{
  "d_mlp": 2048,
  "norm": "layernorm",
  "init_std_o": 0.00448,
  "lr": 0.00477,
  "doc_mask": false,
  "steps": 10233
}
MLP neurons of a small language model. Each row is named by its layer, matrix (up: input weights) and neuron, and shows model dimensions 32-127. Each number is 128 + 24 x the weight over its row's rms, rounded and kept within 0 to 255. Numbers have three digits each.
A block is one neuron, or neurons of one layer that tend to fire together. After each block is what it responds to, as a language model described it from the Wikipedia text at the highest values.

L4.up190:141105116128147111137143096145102136170110162142142142125115078127138113149134151140134145068124136177099150147121071107112129124113125144122169125088078139125079113135144159120136159104135147126193160103171129113106103147152148081163127137131097172106144140137120126187138130114122136124
Comma ending a complete clause. Commas (sometimes colons) right after a long finished clause in Wikipedia prose, before an elaboration such as "which", "although" or a list; weaker on final year digits in lists like 2020.

L3.up27:137139166125169118122173093088161104133164155143120099143103129158120114160126135190105094108144101110106104141117143141158137156127127120129140115153155115128117128171126099153154142066148105134142131112151132116152114143151100107144142066110094115126140156142130150153109130148171109129
L3.up112:139128127132127135126106149120108147125122168138088090134168154130097143107106128138136136119132133140146132092151172095134173090170132137102097097166165105103125125113160104145144120150154165129139162117139124086150160121085139110157170107136126156072156112121118143129146130095128143131
L3.up162:148174130102118139137142188139129178109127118133158106090142136088143101126126161103102115154155167117160139109149120080135105091113102174105074102135163163147114137117112164122115124080126109104126099102132141129099100100103117127114072129105143133131080149107179116119186143124123096158
L3.up259:120150124135151152132121140092112138104161110092147112097098085115145152152135175130146110154074147186117074141108144094175149115150141138114142134139115139155100137093117105136160118131124134145151098137120152148141118107142091128109138107133111183119123137127129111111118144143177124101
L3.up539:103121134133179138160133151122119105113162158111131155123140110116136188106124142103126132098146159134154103122152138144142137116060121127132100091109175172160171127125127133150134110151168117109152123116151123098139117143188109104112134115138146111141118136110083156124132130098164107120
L3.up801:143112105155141150118158139178148088113152109139143110112154139160130163103110109086084126107130122141168120148094123116112152120128115087119130113132144160126161148103122100145153109119133132141109142108105132139101087127124097113097162102134115107115088126127114138120159111157150130120
L3.up891:105119137122131127134144107170119133162123153119130118140116101134142114133125116083149160149160138172104110137119097106137088106137123103187144148139120143099124126149127088146108164124124109082110155089137133115084196115124114146065113115172114132120116130111092127143122170132107116131
L3.up1678:083129112136108089148145107145147097116176131141127126162149146107106115134112118090114143121092143104138136113121139143128170104134126139147126141107140141088132166130187141174136121136160087143119142100097154105143142120116162143127135112096114158091127124131183093125123144105103122120
Delimiter after noun phrase. Commas and similar separators (colons, pipes, closing quotes) that close a long name or title, often in citations and lists, e.g. "Dictionary of Architecture," and "Red Bluff, CA".

L5.up126:157154127116138132139137093113114158107120118141117156190113152171122115113142134096151102108175146132114136116138118133107125114066162133136152129138086122140117170131118163139130133159121117132180082139161094103126106096106126121098132133065154127158105146113137097114150136107122109147
L5.up240:143110154062135112110121132114156091161134129142114122144143162116118167157120123075147144163101153167116116148162105122170092163092179136113154184125110131103108096123127145147121107128169141117132111142100093132115129092084138148120121142115141138135130096122131144136139119092079116121
L5.up724:101144149113120093162168115125092153142151134086099163110153191122113088144145133119172120122135126122153111123152158141151127155145138149100158147126123128115160178096149100161144135121103187117137156126139153087116117108116113090093162150138132128157178105136106154114161126127156106128
L5.up1185:103168126083163119154124132106117128095113100160138156182101124099139090129161111110111108137130145130145102136089146144090124109098156155110110154116167107129158156127123115147132141131118129117086156128135115095099119128131157113113173149153129148171158126143125166080174074143163123074
L5.up1203:120162097143126079139116186096109167128154139105145172110114146097132118124115129137098156105100113113151095132124154142144115180116162159103116097081133131129145125138115106162188176114125129192168158103122084091132149111118129138113137128113162155131135105133116135112164106131113107121
L5.up1725:122129183107117161138117130107163129108141145132120081172167125102150075119122157133127149104114113136138128172112112139099162085110140150111088110122137082158150127102132168107163106091107140134127118131116107152104138158150148116120123098103136124150116102136110101134136126093106140158
L5.up1765:092142162134135082125155157145139128127127140144140142133142135087091111169121101119115088133127127150140124087116128164126126153122113126123131162147130123120140121137162105151182166168107090123130152117144112120148119097160155124125146154092100130112133132130096096137132118101097135129
L5.up2015:088094142113112128151088142098147122145087173160100128120098132187161131127131163149128136109144085117123126128139074132120137138156162136080136097115117102126146177140136109132138144140138099103088127102073096101154098109133123170130114148109150115118144117096165159165101093156139164130
Passive past participles. Past participles in passive constructions after was, is, were or be, such as was founded, is composed, were repulsed, often followed by by.

L3.up161:138085095104157111086157119135152128131134116106108120133073133089144142118177154136130116149161131171121135128091135097155107098136127122146101123173135114152112167162114102145124108138100090165086130147127072178177139106112140143137151124145139161138165122122113151152112093087132151155
L3.up232:098139123159103081133117122157141151140116128126165112145138096114125147136116122139091156130093146133128172135075135168130116124117162088141139133115139135123101128158132136100176100127119086140116153146123149107115149120111108145128170118155084124123130119122146112100116113094104092074
L3.up496:143119130151116121145161076094097171153160089153113107122153102127158141110142161179101122140148113146110132131114140140111109099144127120103117166090087155108144108126161105119143111110144132140116111122136150112035111099132100162196115123175161109146138134098129143129101132118150126125
L3.up620:161103141170137135150118120094113113142150179112135135140066147137144109118195111134153119129149123162075096145075151127163133151167148128143112131159121122079110086126118119144147121124120152146162117162120093126106136177125124130152145108126126164163093120085139140119121123136134119139
L3.up643:068121106101106154133103127149093162167145147132117126104152135152128112159112141133146122119155106133092121146141156145134131105128112181112090101128137188153087144141167119099134129136119172093137140162095116135102130110136138163112123114103126123120165134108121168137110113119135167097
L3.up1156:117128108127109169106130096101092127100094121132104157145140135097103099132080121136167109118114131095120119110180102134153188121139134135142132107156141113084120147158143141152120143114136198100125119151120149129120104095108156141137117150165130139076144104129130128077136122165112119120
L3.up1600:132121144066121137141130108143069130145124138109118147171156097115148151148149155120100125166183143162103147105146114169156156115155145151145155084102167127096138117135125118154169110145121139128143140151100141127127124114104168160088173101170140121085128123128094132121115131132149131128
L3.up1780:122138119138134164118112132132162109154143142116153089163132126091112110149071105083132163123134139101149131140190145126179124097149143155122126111087118134147128104165119129101182143150156157125155167125098144085136177145150114166172124133150098126135155171093128106128076159106157137124
Inner digits of numbers. Non-first digits inside multi-digit numbers that are not years, e.g. the second digit of counts, percentages and amounts: 10|0,000; 2|98,000; 6|0%.

L5.up170:145116147132076093109124135124096121141131121134149111136122102118107131122134114186132123087157095156138131104165132159103106148123120136129122172135123175163102108150143105122098171150132104094158101119129080130120146141138098185093140129134118148103116154098100137106069132121171118116
L5.up236:117140150108132106133136124124092121125100129131101123121121129154114092143155145115119125123113131144115121121198115127095178149119171120145119082160152125146145106165076093177117129145126125113116117128157108140106087114101127125128142137146110152114122149134141120099137123153164165084
L5.up488:128146078132111115111174145113160108130136136141120095134114112142152111105114120113132141125129142157113128131122081130123144110110161124099122102062116141116124143108136132122106107144133139123114075105180111113119143118140084144155134129139143104134135167154126111137105115154165143106
L5.up1037:143115178160099104155126148111104147105132102158110106162118174094130111120104158131136084125142114129132124095116143124100102111133151145113142112146136114127124093115116141143134122143120126105139115159150133097151156129141142178137125077144123133109143159103103111128153082171128151110
L5.up1087:144125176116153141121141117119146074127103153122082099155102071162188096135142105105150161125113145138127140138150156129104135110146165148114115135128124168149138147197088095138163113106107143106126110107139103140105120130075113091143142146136156090116130122133116099144161156113143145136
L5.up1312:140058161073164139174128126149084154134124089140177155144115145127149124118150175094178154118097157156133125104055121121115099154144170133128154156117180182119120142131077064133120129144152153157109139091169131130087150146158125144171122119120110144102119117115148142100116134163146132163
L5.up1445:151115180111112136128119126139109128147118139136142128139086112187086111128128129135070107136145127118140147097116116129134143119121109146116167132117135120114176144140156147175150142117143180085149122118163123126116112147136131130123127176166104129125111120171117093124111159129129115137
L5.up1584:119117177110140119112142150144121117090118123133131120135141142169127123093152112156154103109116141170128137114132140108159113151146142142116159096102160099131161146158103120120114118153146087126060100154138100126118127140157135139127160149137133087142109126146152070132136108135078136110
Clause-ending commas. Commas that close a complete main clause in mid-sentence, followed by and, which, but, or a participle such as creating or placing.

L4.up1911:129100116108079146152103103137104103132155142066162132166106145141108108161130132146070157142115128175194134100139112172119115153116139164151163115111175111155143133079151163150099157143169161123150135101127124143109091137129148151066194141146087111124136119115095117130119173148115127102
Quantity words before nouns. Fires on quantity expressions about to modify a noun: "of" after number/group/couple, number words and quantifiers (three, many, various), and digits in counts.

L5.up370:111131142164127155144143109094119063157117131143179120156110128106142129131139150153110173160111125146116139187130118123117155121119157172114130080148111151096148099188149151088131099096106131117133176109160089114124164101124101103104115126115088106159108124132101139101126149154123151125
L5.up393:134147141125102134127127151171148192130127167139090148141140102090141181124134106142133115121110110105116134131121093120134115109157153114162156110142159104123112114115118128147194123163143129133141128091128128106121097149110134175144158103128129138110080121091121123163164127126088112141
L5.up787:219126144103078159119083131131154112154153149101115152197122102098155135117136139101137185148110134113114147119151085121164129087121131094114159102159132110134155121141127142118169098117152120096124114090101144121115124109134117166100112070126084130117096133085140128153155129115130126165
L5.up1407:175135103088068113132101115135164145133176084118121151139069075154164167102135153136097134154159108126142147163130129138187085125090150149134127094148099103137130114110155114135156108121097161144068127138154140139155127085168146106117148137110107164151105189121131143143093116107112101190
L5.up1657:117129151167119144145129112093101137131150094133139104159111149113097113145152119131152127132108071163164111103157125134129142142126147150155160153187081133120137149151131119103112135116106138172157110131134137106170139131126089147118119141097137112142143156149088171127110148110175130119
L5.up1669:131156137102089109118079103125126126150126103107109107135122098119141138065128108107160112149092103115090167099155143121150154106129156131108126117140119102156117131126122135114137088119102158092140092139104148118118149110158134144128109148165117124111119124127105146157139132145128135202
L5.up1747:148175175131108197125145133116143169136128176164123124155132100124097128103150123129128114131143148111093145111120088121133122152100109192155102138154123112134154127105143155105102105124125157106142153135156112126113119145139135123124148138120132139140116134132170128142118136112111114142
L5.up1818:145125109127178163116106129118148094097129120127122121110134145137141137131121114117107144144151116141123154098132142105127128123133096116189116114150139110125117147100173102140131102130110172130105052125110137140119130104114162150136137162135131192125132145135137145146100090096120127099
Digits of stated totals. Digits, and the word "of", in numbers giving a total or count, often after "a total of" (a total of 47, 19 receptions, 16 goals), plus tokens after "Total" rows in tables.